config.yaml
n_layer: 14
d_model: 320
n_head: 5
n_kv_head: 1
head_dim: 64
d_mlp: 832
vocab_size: 8192
activation: "swiglu"
norm: "rmsnorm"
norm_place: "pre"
norm_eps: 1e-05
positions: "rope"
rope_base: 10000.0
rope_fraction: 1.0
qk_norm: false
attn_scale: 0.125
bias: "qkv"
tie_embeddings: true
parallel_block: false
init: "normal"
init_std_qkv: 0.0222
init_std_o: 0.0222
init_std_up: 0.0222
init_std_down: 0.0
optimizer: "adamw"
lr: 0.00147
beta1: 0.9
beta2: 0.95
weight_decay: 0.0
lr_head: 0.00513
grad_clip: 1.0
warmup_steps: 231
schedule: "wsd"
decay_fraction: 0.719
decay_shape: "pow"
final_lr_fraction: 0.0
batch_tokens: 65536
seq_len: 1024
doc_mask: true
z_loss: 0.0001
train_tokens: 334400000
steps: 5103
dataset: "wikipedia_en"
MLP neurons of a small language model. Each row is named by its layer, matrix (gate and up: input weights; down: output weights) and neuron, and shows model dimensions 96-191. Each number is 128 + 24 x the weight over its row's rms, rounded and kept within 0 to 255. A neuron's up and down rows have the sign that makes its largest values positive.
After each neuron's rows, "fires before" lists the tokens most often just after its 100 highest values on Wikipedia text that the model never trained on. A number after a token or word is its count.

L11.gate793 [147 129  86 128 110 116 165 142 154 117 155 122 126 119  87 135 119 107 132 138 160 124 135 119 144 150 174 149 162 102 160 114 121 124 135 152  94 109 121 105 130 117 169 147 131 121 149 157  90 164 127  96 147 123 123 163 134 138 116 139 115 173  94  45  96 131  85 113 139 156 130 122 116 132  71 117 109 111  73 148 100  99 118  84 157  85 141 107 117 118 112  94 109 160 142 124]
L11.up793 [156 124  90  85 136 130 151 131 139 108 109  74 124 132  74  92 126 102 112 119 157 139  69  81 136 167 158 133 157 139 119 105 103 111 145 114 129 101 121 104  88 120 134 105 115 120 152 110 126 142 153 157 110 145 153 151 153 174 127 104  95 151 157 127 156 179  97  98 101 131 131 120 135 153 143 107 142 105 123 113 116 113 181 121 180 117 113 101  89 103 111  56 143 128 149 167]
L11.down793 [131 150 117 115 115 124 146 138 156 115  84 158 139 154 134 134 120 118 116 151 160 111 123 165 129 166 146  99 132  89 139 131 159 111 141 135 131 130 145 121 163  91 157 103 128 152 132 155 121  55 154 105 147  96 128 131 123 117 156 161 138 161 101 188 120 125 138 130 110 118 169 101 104 157 131 140 134  94 166  98 175 104 132 135 135 116 127  84 153  81 156  98 117 123  82 122]
fires before: "-" 81

L5.gate109 [156 140 103 104 125 116 117 134 105 125 142 139 118 121  91  84 108 156 155 153 129 169 109 124 159 187 139 147 162  97 114 171 138 168  93 112 135 113 119 132 126 124 120 124 139 168 113 108 110 176 146 108 101 148 150 122 142 114  97 132 123 152 143 129 157 163 135 141 130 116 172 106 111 135 130 115 100 115 119 104  90 135 126 159 123 146  93 144 151 133 140 150 104 153 113  92]
L5.up109 [125 120 120 133  85 167 102 130 108 138 145  94 120 128 150 146 129 130 143 174 135 115  85 113 111 175 132 128 125 123 142 124 163 138 131  98 152 104 129 148 121 109 140 102 131 149  85 151 124 134 139 143 120 147 131 108 167 113 112 113 103 143 152  81 143 172 153 157 133 118 141 119  74 174 135 127 139 143 125 138 120 115  83 129 102 119 132 147 135 118 158 137 159 140 159  61]
L5.down109 [125 148 100 136 123 144  87 119 119 125  52  89 143 131 167 141 116 121 129 128 156 113  69 143 138 135 116  78 124 138 115 133 129 100 143 139 122 155 137 131 119 128 137 136 146 127 106 166 133  96 116 143 117 145 170  96 153 127 131 138 135 102 147  89 152 125 137 151 131 135 101  98  80 159 160 101 124 164 127 161 152 141  92 112 103 141 135 108 112 137 159  97 126 116 164 135]
fires before: ")" 26, "–" 19, "," 18, " |" 10, "." 5

L4.gate175 [ 74 169 105 132 171 147 119 161 130 123 156 156 120 107 168 112 140 134 154 117 148 174 137 164 129 164 116 162 137 141 102 152 119 159 140 114 115 125 114 163 106 125 109 129 117 130 155 104 123 142 104  98 151 124 150 140 138 123 125 110 155 135 160 120 146 102  99 203  97 121 110 162 163 110 120 116 134 116 132 151 117 183 109 128 115 139 134 134 110 153 102 103 132 157 104 137]
L4.up175 [166 115 125 112 137  77 136 139 137 110 126 136 164 126 130  94 155 131 120 136 112 133 146 143 168 164 123  94 112 161 147 105 173 134 140 148 110  96  99 131 133 157 135 136 179 103 117 156 127 128 146 144 123  92 137 171  65 184 158  95 126 137 107 122 158 141 120 158  76 138 157 124 138 151  83 118 116 133 152 134  97 108 134  96 163 139  81 152 119 110  95 105 137 137 144 114]
L4.down175 [147 101 121 126 102 134 147 137 135 129 158 130 153 160 154 125 148 121 173 131 104 145 162 150 156 105 141 136 152 131 143 126 124 133 118 128 105 154 120 163 147 140 117 119 180 164 115 140 107 119 129 110 133 132 113 137 136 123 105 128 159 124 145 120 174  82  80 135 123 142 128 144 127 106 122 113 122 177 154 127 122 174 152  95 136 160  86 178 119 159 105 135 103 145 131 135]
fires before: "." 26, " |" 23, " million" 10, "," 6, " (" 4, "6" 4

L10.gate106 [ 98 112 141 123 107 125 129 144 125 121 152 107 152 133 108 146 106 163 140 122 140 155 126  92 114 163 133 132 142 161  86 156 134 143 168 163 164 128 112  73 102 113 108 141 123 129 139 107 109 160 132  96 185 144 162 130  99 121 142 182 139 124 141 110 151 139  92 121 124 175 131 160 108 115 127 119 142 152  90 165 106 151 114 158 130  88  99 125 134 112 140 108 161 139 108 111]
L10.up106 [133  83 144  62 159 125 120 106  80 118 123 105 157 113 122 142 145 130 149 110 135 169 156 129 121 143 106 109 136 131 149 144 153 143 136 133  63 108 116 107 115 125 152 116 135  76 108 149  88 125  79 147 121 112  98 124 106 106 138 110 120 152 171 160 122 149 130 127 144 139 138 140 127 127 149 129 125 126 147 148 127 102 109 143 136 126 128 126 186 141 152 101 109 103 101 121]
L10.down106 [150 158 128 133 150  75 129 132 134 168 115  83 135 150 133 125 113  56 175 129 119 110 157 138  99 137 139 173 113 116 137 131 110 118 168 154  62 178 152 160 137 158 115 103  97 101 125 146 141 113 123  97 108 142  90 143 105 125 138 115 121 153 143 141 102 150 166 119  94  88 130 109 150  93 120 112 110 116 130  79 111  93 139 118 117 109 113 104 120 139 152 175 149 118  85 116]
fires before: "=" 30, " life" 9, " and" 8, " career" 6, "s" 5, " =" 4

L6.gate650 [134 136  98  85 162 144 143 149 116 127 146 126 176 151  97 122 107 146 152 163 149 160 150 120 111 172 101 132 123 146 103 164 160 164  90 181 171 124 133 140  93 123 143 141 151 121 138 142 142 118 149 113 103 122 125 194  94 116 138 125 182 145 109 187 140 134 139 139  98 111 121 174 182 100  97 108 147 134 106 115 117 124 129 166 134 131 125 130 166 141 111 153 166 143 149 108]
L6.up650 [152 106 113 108 151 106 140 101 166 144 111 140 153 105 136 150 114 127 136 169 171 126 119 183 137 150  88 142 125  99 118 126 172 116 145 157 104 136 124  51 116 107 163 121 137 140 105 117 134 147  81 134 136 164 123 137 123 125 142 122 125 142 167 125 100 143 155 132 112 132  85 172 156 134 122  97 127 108 121 133 133 100 130 142 113 104 148 157 130 134 157 149 123 113 111 136]
L6.down650 [155 149 144 121 135 101 131 139 159  91 119 100 117 114 102 131 113 151 125 160 148 165 130 127  58  81 147 123 115 134 153  84 121 137 114 152 142 119 132 145 127 106 121 173 140 150 165 101 114 109  84 133 108 142 102 136  92 118 174 146 171 153  70 129 189 130 113 170 125 153 150 107 131 101 153 116 157 144 142 151 148 113 137  92 135  85 121  73 149 137  94  84 152 125 156 163]
fires before: " |" 38, "\n" 11, " (" 7, " pm" 7

L2.gate241 [112 143 151 139 191 151 134 152  73 149 132 133 146 109 131 112 107 133 151 190 148 161 157 119  96 102 135 160 113  99 109 132  88 147 127 135 118 126 112 152 117 131 144 143 139 157 106 108 105 140 144 119 153 162 104 169 157 140 175  75 158 118 106 139 121 145 132 134 151 153 190 141  93 129 129 167 117 118 160  92 109 128 126  93 152 128 100 119 103 100 121 110 178 137 139 109]
L2.up241 [144 104 144  87 128 145  80 134 106 118 131  85 113 100  88 130 112  80 131  94 134  77 118 122 171 137 155  86 163 128 105 122 129  99 152  78 126 141  98 143 138  97 100 135 120  89 141 136 149 134 137 115 139 152 120 127  98 123 129 138  85 111 142 102 102 140 105 128 125 123 113 115 154 108 103 125 164 136 160 146 129 152 142 167 157 136 109 139 130 134 123  97 150 103  96 126]
L2.down241 [ 96 143 127  98 164 142 118  76 113 129  88 142 120 171  89  91 115 138 116 143 134 175 156 150 138 141 102 128 107 107 150 120  96 144 111 154  84 116 155 144 140 151 119 143 104 143 172 113 147 139 135 183 131 161 144 112 130 143 138 135 126 164 143 125 181 166 141 144 126 129  93 139 104 128 123 133 146 151 115  97  92 142  94 104 125 125 124 112 107 135 117 115 138 160 146 108]
fires before: "-" 77

L8.gate337 [123 118 174  61 138 163 120 177 128 131 163 122 104 122 122 158 111 140  81 114 162 180 105 147  79  99 130 143 146 164 103 154 122 166 125 120 154 127 141 132 135 121 150 126 123 149 155 104 163 138 165 100 161 146 153 145 110 115  74 136 135 135 127 162 118 103 107 115 128  86 140 110 120 107 108 123 140  91 127 135  98 128 119 140 170  80 147 146  74 166 152 135 147 132  89 121]
L8.up337 [152 115 136 112 148  92 137 134 150 106 122 100 167 121 155 117 126  77 168 148 116 120 165 147  91 145  82 128 164 146 148 156 137 144 144 129 115 139  95 133 137  70 117 132 166  92 129 105 153 135  52 118 115 164 138 134 108 129 172 123 127  99 161 155 117 144 108 177 103  71 149 137 124  97 132 124 102 113 134 126 139 121 113 108 145 119 124 100 161 135 103 159 121 124 115 126]
L8.down337 [153 142 172 158 141 100 147 168 107 111 102 101 104 156 123 114 123 106 129 158 121 110  71 131 113  60  80 148 129 104 136 155 148  89 105 139 112 142 125 132 114 107 108 136 135 135 112 112 155 115  68 129 139 139 122 133  95  91 116  72 140 140 116  74 128 131 135 136 141 133 126 149 115 108 103  97 114 159 131 104 161 147 162 109 101 116 134 134 109 106 129 108 124 109 137 119]
fires before: "=" 82

L8.gate177 [ 90 135 106 142 131 112 103 159 112 132 136 177 129 128 158 115 133  95 132 108 144 121 123 111 172 124 126  95 135 107  93 159 149 138 111 152 110 103 104 147 165 112 149 104 164  98 142 115 102 159 141 121 121 155 147 132 161 119 129 105 111 131  95 140 135 131  68 105  98 130 119 133 123 163 148 122 124 126 112 124 113 120 162 117 128 118 127 126  92  96 109 170  99 150 148 127]
L8.up177 [152 168  86  77 124  96 145 130 151 141 127 160 124 158 136 169 152 128 115 133 113 166  86 135 105 123 133 110 125 119 161 140 126 189  84 135  98 115 141 132 123 135 152 142 178 134 125 123 143 126 111  73  86 110 135 127 143 147  89 137 159 168  87 137 109 113 179 167 122  80 164 117 128 142 119 113 106 140 153 129 135 129  95 143 128 115 124 100 134  98 159 109 160 129 180 131]
L8.down177 [125 183 169 151 144 117 130 141 128 157 108 108 138 130 122 135 155 139 161 103 114  93 126  96 127  97 132 126 108 128 179 134 125  99  92 131 132 148 157 143 132 174 126 143 143 117  84 147 128  73  83 108 132 133 124 106 123 119 165 150 103 136 128 135 159 140  74 105 131 150 115 138 145 104 134 130 128 149  89 172  78 134 111 121 125 133 134 142 139 114  95 130 124 149 127 139]
fires before: "|" 22, "s" 18, " |" 11, ")" 11, "1" 4

L4.gate350 [ 94 147 160 135 116 112 137 134 108 111 144 106 164 147 131 130 108 130 102 160 133 138 110 125 104 141 143 159 145 135 130 161 124 141 114 136 126  73 167 120 127 140 114 133 147 132 124 127  88 125 125 161 131 210 151 114 203 121 126 114 139 101 139 125  79  97  95 149 102 126 155 190 100 119 135 107 156 111 121 148 133 128 108 152 120 167 119 119 121 150 127 104 162 134 136 114]
L4.up350 [103 137 137 142 116 114 153 108 107 105 146 141 164 130 146 123 151 111 121 122 127 176 150  72  88 123  98 106 115 104 137 149  93 162  96 113 130 122 101 145 133 145 182  97 136  87 166 167 123 104 153 129 138 151 165 107 148 177  88 167 132 119 102 162 104 151 127 132 116 138 118 111 133 121 119 138  87 141 127 105 137 148 148 128 111  96 127 142 135 129 111 106 148 106 133 104]
L4.down350 [105 157  94 123 118 110 142  72 103 105  72 116 137 104 157 112 124 102 147 152 157 134 115 137 142 119 135 114 141 149 150 157 153 144 132 121  94 165 141 166 117 105 157  90  93  62 127 129 184 128 169 124 144  86 103 146 122 119 116 117 119 108 100 124 145 141 127 136 159 115 166 105  89 113  61 149 104 140 128 111 118 129 198 147 167 171 143 132 143 112 128 118 126 107 113 136]
fires before: "-" 89, "0" 5

L8.gate413 [124 107 120 157 137 109 113 152 147 145 183 110 126 121 106 108 107 118 126 133 157 120 106 126  93 143 138 163 165  98 125 196 130 133 103 118 110 146  73 143 138 145 136 125 138 143 153 121  72 169 111 177 138 111 123 130 112 124 140 141 130 173 129 119 147 138 152 114 140 119 149 121 145 180 120 105 149 116  76 130 115 144 124  84 157 111 126 148  90 130 104 108 112 117 158 126]
L8.up413 [116  85  87  93 122 171 187 136 134  86  94 141 141 118 175 105 123 161 128 142 124 122 143 109 142 140 139 117 109 123 133 166 120 157 159 114  89 135 113 112 143 136 145 130 143  96 122 124 142 122 119  96 113 115 114 165 160  68 115 179 129 128 141 125 111 134 119 173 117  67 149 164 130 143  93  92 152 149 147  97 121 119 106 145 121 148 114 149 116 122  72 158 118 159 136 129]
L8.down413 [ 86 139 135 107 128 151 123 109 138 111 138 154 128 115 155 149 115 108 131 100 135 136 127  70 159 143 117 162 138 147 108  89 139  89 132 101 125 120 129 114  84 115  92 141 119 156 165 114 147  77 164 114 103 123 138 128 137 114 102 168 119 103 137 143 121 114 137 152 131 166 154 160 153 152 161  95 107 140  91 140 175 154 167 164 102 109 101 132 131 100 163 112 111 134 113 143]
fires before: "s" 25, "}" 14, ")" 8, "k" 5

L5.gate66 [115 133 140 127 145  95 155 112 128 157 136 118 118 137 159 124 101 159 147 180 167 154 151 137 134 174 121 145 131 120 131 143 146 120 137 108 118 125 159 131 132 155 124 149 189 148 161 107 100 189 134 154 111 150 146 183 107 122 133  72 133 136 154 119 143 123 132 170 139 127 143 134 112 154 134 108 121 170 127 128  93 122 110  84 141 139 127 152 145  95 107 130 114 132 131 129]
L5.up66 [ 75 139 118 127 152  86 142  97 158  95 150 159 136 138 139 107 121 126 176 123 160 160  95  89 119 107 159 112 154 137 134 120 136 107 114 135 122  96 148 113 127 139 145  81 165 136 212 119  99 149 124 120 118  84 175 131 123  86 141 116  50 139 120 153 122 151 137 116 119 126 173 139  97 131 125 106 131 144  82 126 134 156 132 152 125 108 141 111 139 121 173 156 132 131 144 148]
L5.down66 [ 92 129 122 105 138 131 163 128 135  98  63  86 113 129 154 158 159 123  80 134 133 134 112 101 141 113  97 129 107 117 148 106 132  86 125 149 113 147  89 104 105 112 164 150 160 110 119 129 139  85 125 136 140 159 151 118 150 142 115 111 168 158 114 122  75 139 139 103 123 104 117  99  89  74 116 102  96 102  53  89 114 132  67 118 138 131 153 151 103 174 145  95  98 106 117 127]
fires before: "," 52, "." 13, " and" 6, "\n" 5

L6.gate256 [147  89 128 102 150 146 132 158 119 129 127 124 107 107 100 145 166 115 111 133  74 143 129 129 126 137 188 111 127  88 117 136 125  81  83  96 111 133 123 112 111 108  66 140 135 157 122 119 114 139 132 124 143 143 144 140  91 144 153 146 103 134  91 101 133 107 109 127 116 153 162 197 110 135 144 103 184 127 113 144  81 101 151 135 111 145 146 129 124 136 107 139 152 161 169 125]
L6.up256 [142  91 119 130  86 188  82  94 105 121 117 112 144 135 142 115 133 116 122 112  98 118  73 109 159 133  76 121 102 120 105 169 110 142 102 100 143 133 102 143 110  96 122 130 142 120 103 120 141  99 191 139 112 110 100  89 100 134 146 140  97  66 136 138 137 113 160 114  98 154 128 145 162 108 165 133 166 172 130 139 127 162 150 143 179 111 109 125 185  86 117 162 133 110 141 155]
L6.down256 [136 113 113 105 114 114  79 109 101 114 108 141 139 155 107 114 107 113 174 165 128  93 113 121 104 136  75 127 161 143 151 164 132 157  87 122  98 123 136  95 149  93 134 121 110 130 148 128 112  27 154 150 122 123 118 150 117 110 136 150 112  92 127 161 129 115 109 157 173  95 152 103 124 167 137 119 105 128 149 134 150 171 107 120 123 130  73 119 108 111 126 119 144 107 110 139]
fires before: "-" 65, "no" 5

L6.gate452 [141 131 153 113 120 102  94 127 119  70 134 113 110 121 132 105 134 126 151 119 149 133 109 116 113 164 135 103 120  93  98  85 123 146  91 190 167 157 129 116 136  91  77 148 163 124 138  99 117 128 107 138 122  93 140 166 137 134 117  89 109 148 177 138 113 110  86 153 122 145 132 130 135  99 126 114 137 109  99 160  89 124  68 111 173 146 142 144 137 141  95 144 117 121 155 103]
L6.up452 [137 100 128 116 105 107 134 139 125 133 125 151 168 125 137 148 137  95 182 107 125 116 154 153 134 115 130 168 151 116 106 135 106 144 164 111 128 104 137 159 118 138 142 177 134  97 114 115 105 124 136 128 178 139 106 125  58  95 145 151 156 119 133 111 128 158  88 190 150 161 131 133 135  94 136 157 121 140 135 149 142 188 150 145  98 142  95 148 136 109 151 115 131 150 110 104]
L6.down452 [110  96 128 108 127  95 113 149 106 134 135 154 146 180 104 155 143 147 127 127 110 106 171 102 118 120 160 104  95 166 116 133 112 142 122 106 131 121 130 151 172 175 175 125 147  93 112 122 127 158 149 111 118 129 148 125 122 127 130 142 108 119 115 183  98 164 130 126 122 133 110 141 147  97 138  79 177 117 128 146 125 116 146 151 124 177 143 143 120 130 135 133 113 121 168 111]
fires before: "," 28, "\n" 11, " (" 5, "\n " 5, "t" 4

L8.gate563 [165 118 176 124 117 152  96 176 117 121 164 145  99 112 114 109 149 177 105 157 125 136 151 118 105 148 141 138 169 149 130 183 137 148 128 117  97 111  73 129 141 108  98 152 153 104 158 101 155 141  71 168 163 174 129 133 146 121 143 120 139 154 116 151 134 151  96 121 127 136 139 129 135 118 176 143 156 103 127 225  96 161 130 118 132 123  93 133 110  86 135 175  97 122 116 134]
L8.up563 [160 135 116  92 132  88 131 146 144 151 126 121 145 121 132  76 120 114 147 129  89 145 173 108 151 115 113 164 119 148 108 134 187  87 123 132 156 102 159 126 148 157 125 110 144 144 151 121 140 161 125 168 127  98 126 175 138 181 149 140  96 153 133 106 148 180 143  79 142 153 121 103 134 159 100  93 119 114 135 137 115 132 149 126  56 162 127 124 153 162 160  82 146 134 129 135]
L8.down563 [149 117 156 122 122 141 158 119 117 162 161 116 140 112 141 116 170 182 157  93 125 136 123  70 105 181 117 126 114  76 161 136 143 123 132  90 107 120 115  86 161 165 121  95 173 118 115  78 121 123 126 125 115 161 139 110 150 123 122 173 124  91 169 148 176 135 101 133 165 141 144 109 143 131 152 140 134  93 106 110 175  89 108 134 124 141 108 114 137 154  91 120 121 105  79 129]
fires before: "s" 42, " Votes" 10, " GF" 5

L11.gate237 [135  82 118 122 117  84 111 169 155 149 126 134 138 109 101 116 157 136 112 188 132 134 176 143 149 137 153  98 182 118 112 124 125 126 129 115 108 125 104 101 131  87 102 120 127 108 113 120 109 132  92 131 101 145 114  83 167 124 112 109 115 150 101  82  93 122 148 143 143  99 102 195  95  82 131  95  87 147  95 130 118 101 125 149 136 125  91 174 140 123 108 104 104  87 119 124]
L11.up237 [137 119 158 132 142 139 142 113 123 131 166  98 127 157 119 154 127 132 104 128 132 184 162 124 155  76 108 121 155 122 118 114  94 141 131 106 130 110  97 117 120 100 109 170 108 164 111 100 101 123 139 130 115  94 162 108 142  66 109  81 136 150 147 112 168 175 129  88 169 114 104 132 126  93  76 124 122  83 101 124 146 116 141 144 128 159 115 117 109 162 124 117 106 109 126 121]
L11.down237 [153 102 155 141 143 142 129 132  97 128  98 153  68 133 140  94 169 133 178 133 145 119  93 126 156 152 144 110 168 176 140 106 117 150  93 159 112 129 153 126 118 115 123 158 150 167  83 112 125  74 110 172 119 125 144 176 101 186 117 121 116  76 112 145 158 169 160 150 108  91 130 184 134  92 106  90 147 113 108 114 152 104 177 133 130 129 128 134 113 165 155  97 114  88 130 147]
fires before: " a" 28, " Japanese" 12, " an" 11, "," 11, " is" 8, "\n\n" 4

L10.gate302 [176  99 105 151 117 170 122 155 108 122 155 132  70 108 133 120 130 131 134 123 118  94 120 104 135 108 131 161 103 117 154 178 146 150 118  77 144  84 139 112 173 143  99 172 130 132 119 134 150 133 104 111 116 169  63 117  80 167 141 140 166 146 139 129 115 119 141 125 157 143 132  93 111  95 128 144 134 146 173 159 125 138 122 121 161 174 135 114 107 165 100 138 156 137 133 120]
L10.up302 [177 147 110 165 162 165 120 116  96 110 154 155 109 165  91 119 157  99 138 148  74 125 118 108 117 140 130 137 107 146 119 155 170  97 128 156 118 129 153 110 124 111  95 125 130  97 118 123 135 119 102 107 131 172 131  87 112 105 136 147 112 122 115  76 117 142 138  94 158 138 120 150 103 126 120 130 154 113 140 154 153 116  93 128 134 137 179  63 101 112 159 128 154 142 119 148]
L10.down302 [154 120 106 125 117 140  92 118 110 138 135 142 134 165 146 142 175 121 170 108 123 122 137 117 123 112 135 135 121 125 116 120 100  97 142 102 101 147  90  66 132 125 111 126 160 128 159 106 119 114 180  97 109 158 132 168 143 134 155 125 112 121 131 125 139 137  96 159 114 162 110 124 139  86 101  91 148  90 114 148 200 134 134 132 109 115 123  97 135 141  95 121  89 108 126 115]
fires before: "s" 35, "on" 34, "ve" 8, "ons" 7

L5.gate730 [ 84 141 108 153 114 131 101 132 144 141 142  96 115  95 135 148 131 164 118 135 147 123  98 141  95 113 124 105 145 135 160 107  84 124 149 140  69 148 120 122 172 124  96 136 163 161 131 103  82 146 130  92 120 153 140 139 120 124 151 158 145 123 175 116  73  88  85 153 142 107 127 186 136 129 147 120 111 111  77  96  84  55 100 147 118 157 158 139 106 125 112 146 109 169 110 108]
L5.up730 [109 137 113 178 118 142 116 110 110 113 136  99 141 120 145 143  97 145 125 162 121 142  89 147  96 172  98 119 146 131 162 117 164 115 150 184 145 100  69 130  61 122 116 138 103 128 149 160 187 158 167 132 115 119 157 140 146 128  87 102 138 128 121 100 106 137 136 117 117 113 123 167 157 156 122 135 114 153 109  84 130 139 129 117 113 132 138 117 146 149 146 117 171 111  94 121]
L5.down730 [132  95 108 120 115 150 135 127 141 167 123 134 127 150 118  62 137 132 156 131 115 119  74 120 127 118 127 175  80 152 125  84 120  96 121 159 168 168  97  89 126 129 128 136 125 136 164 110 167  62 164 146 159 115 102 157 135  79 147 119  98 127  89 155 108 135 126 141 124  96 196 133 115 137 174 132 113  66 142 115  96 159 114 105 131  95 123 144 110 165  89 140  97 184 103 136]
fires before: "s" 14, " the" 14, "ion" 9, "ed" 9, "or" 4, " that" 4

L11.gate453 [114 110 145 164  94 151  90 131 124 116 139 115 144  83 119  66 137  84  95 140 135 122 137 152 128 100 142 111  94 133 135 101 102 154 162 130 105 154  79 169 136 116 108 125 122 113 142 114 108 150 130 139 116 104  99 150 138 125 106 142 102 125 121 123 130 123 130 123 120 173 187 161  75  92 113 149 103 117 132 157  85 108  94  85 163 130 133 133  91  81 128 129 125  85  99 150]
L11.up453 [120  81 143 105 133 105 109  97  98 136 139 152 185 117 136 150 141  67 113 138 159 142 127 148 132 143  94 105 154 104 124 130 141 107 121 127 166 120 139  87 174 136 134 140 145  99 126 150  87 122 127  91  95 110 153 151 119 143 154 143 129 138 116 169 124  87 145 111 158 134 132 124 160 119  66 140 112 131 130 112 120 129 133 124 109 110 135 140  96 168 143 155 120 129 139 104]
L11.down453 [ 80 168 166  93 113 127 144 136 121 141 129 138 101 204  93  98 161 145 135 114 135 115  91 145 154 117 163  80 131 158  92 154 119 129 137 156 134 115 118 129 157 146 139 109 125 138  99 160 146  60 103 121 157 128 114 157 140 152 129 105 132 175  84 145 105 110 107 131 106 115 112 106 141 155 144 106  91 100 110 100 131 149 103 145 103 126 126 113 103 113 118  89 119 121 155 156]
fires before: " (" 33, "," 14, " |" 12, " " 9, " is" 7, "\"" 5

L5.gate107 [139 145 134 109 153 137 153 166 161 120 162 128 133 162  79 118 111 133 134 153 134 132 122 138 136 145 138 105 164  96 117 152  99 128 126 114 112 131 149  96 105 115  93 128 109 122 117  80  73 125  99 188 109 142 172 112 118 140 165 118 107 172 139 126  73 123 152 107 161 113  97 169 107 162 141 131 143 120  73 132 130 113 108 132 158 155 137 104 129  95 115 131 141 119 134 116]
L5.up107 [122 141 144  99 154 133 124 150 115 120 153 113 157 135 108 133 109 113 136 127 157 122 149 117  58 131 106  69 136 129 105 177  98  92 117 149 112 131 144 133  96 136  98 155 101 121  90 138 116 127 120 148 146 152 126 120 115 110 156  94 122 170 124 176 102 184 128  80 145 132  97 146 141 153 123 134 132 105 124  92 107 125 130 140 128 150 173 125 138 146 126 122 149  58 112 138]
L5.down107 [139 123 150 160 123 136  90 128 155 156 108 101 109 110 163  98  83 151 153 113 138  92 112 103 157  88  99 115 124 113 130 102 116 146  78 137 100 108 144 129  76  78 131 114 112 147 111 146 143 130 135 155 110 141 100 103 148 157 113  93 127 147 173 129 153 156 133 100 121 109 179 130 113 115 124 164 133 143 126  97 114 144 145 130 116 137 163  86 151 149 125 137 117  96 128 125]
fires before: "\n\n" 36, " a" 27, " an" 15, " was" 4

L10.gate686 [162 119 115 159 103 188 113 117 125 153 147  99 119 111 131 123  77 109 154 143 130 153 152 136 140 146 157 143 136 119 154 118 104 113 129 117 198 101 131 102 108 110 110 134 100 161 101 140 128 128 169 105 156 121 153 170 107 161 171 131 104 141 132 123 156 124  98 170 119 164 112 112 139 146 154 127 161 134 114 127 142 159 141 145 135 126 113 175 163 152 128 129 159 117 150 148]
L10.up686 [147 134 112 143 159 107  91 139 128 150 142 129 153 135 148  85 120 101 114 108 137 172 129  89  95 132 144 161  93 133 130 134 148 135 151 170 156 101 100 116 162 164  95 116 157  74 152 112 107 114 130 160 138 121 167  88 145 124 161 126 153 150 131 101 123 106 114 139 110 110 144 130 138 111 149 118 125 119  97 153 139 146  97 157 165 141 136 157 154 143 154 132 108 160 134 125]
L10.down686 [169 113  97 138 129 111 121 120 124 148 177 105 112 153 133 161 103 119 119 139 146 143 168 148 120 148  96 131 121 131 139 134 111 136 145 108 118 111 136 104 143  83 128 161  99 169 152 151 189  87 122 100 134 135 120 133 137 119 102 140 145 136 119  88 139 157 129 142 117 112 110 128  92 111 129 145 156 118 138 129 153 127 132 159 124 124 127 131 144 128 175 145  81 148 118 108]
fires before: ")" 21, ":" 19, "–" 6, " zone" 5

L10.gate830 [149 162 118 165 123 141 151 109 167 190 139  70 136 126 144 151 123 115 166 185 131 106 109 119  80 111 159 160 176 109 173 108 142 161 105 121 134 159 153 122 102  98  55 116 100 186 131 138  99 145 119 131 150 137 148 131 151 153 158 118 105 142 116 116 131 110 117 115  91 191 114 134 154 142 160 129 116 137  96  99 130 134 124 168 137 170 159 125 166 126 110  99 154 118 175 157]
L10.up830 [168 178 110 132 137 114 122 128 118 121 158 125 164 141 107 132 115 108 119 151 122 125 161 134 148 118 119 108 147 127 147 105 118 131 152 149 126 156 177 135  99 102 115 138 128 174 125  94  95 138 169 107 116 116 195 113 112 139 140 134 129 128 136 130 158 115 109 110 147 174 129 123 193 111 125 142 124 122 114  90 116 123 124 131  98 162 143 115 138 122 162 129 123 116 113 141]
L10.down830 [154 110 120 150 151 125  89 138  89 126 102 111 158 102 130 151 123 134 102 124 106 153  82 117 136 119 103 163 130 173 118  91 177 122 101 129 153 100 127 157 110  65 138  74 117 130 103  92 127 139 111 150 107 125 157 123  98 148 126 100 110 149 149 120 137 185 153 136 143 160 148 134 112 103 134 105 133 161 133 119 114 153 134 152 129 110  96 154 120 148 130 161  72 116 121 143]
fires before: ":" 59, "s" 7

L11.gate825 [118 117 122 171  85 131 124 106 151 121 175  97 167 109  93 128 117 140 149 162 127 157  90 119  87 116 125 155 110 124 127 126 138 146 104  88 140 111 129 121 169  96 133 114 163 106 130 124  95 138 130 134 169 123 172 163 130 142 140  93 108 148 161 101 118 149 117 169 134  97 117 151 111 114 160  93 159 151 134 120 144 135  91 130 167 119 133 139 121 109 116 113  95 123 163 166]
L11.up825 [110 149 137 146 121 122 122  88 108 182 145  86 160 154 129 169 104 154 122 175 113  79  92 116 105 131 121 148  96 162 161 129 131 137 125 136  89  90 117 149 124 107 152  87 177 173 137 133 155 151 112 112 115 143 190 157 166 108 139 182 115 168 150 100 125 174 134 131 179 147 119 140  94 131 167 108 124 142 130 183 122 127  95 106 163  85 137  83 111 162 172 128 124 115 144 146]
L11.down825 [ 98 148 111  99 154 138 156 182 130  91  93 171 134  99 147 133 115 102 137 114 135 110 160 124 134  77 118 156 163 112 124 154 123  97 119 124 137 106 111 114 155 133 140 154 119 104 140 115 143  69 138 158 111 149 120 112 131  79 102 129 188 148 112 105 121 118 144 103 123 118  75  94 114  98 109  91  82 144 120 136 116  88 162 149 116  89 162 143 128  91 124 128 115 116 149 101]
fires before: "," 25, "." 19, " (" 9, "ti" 4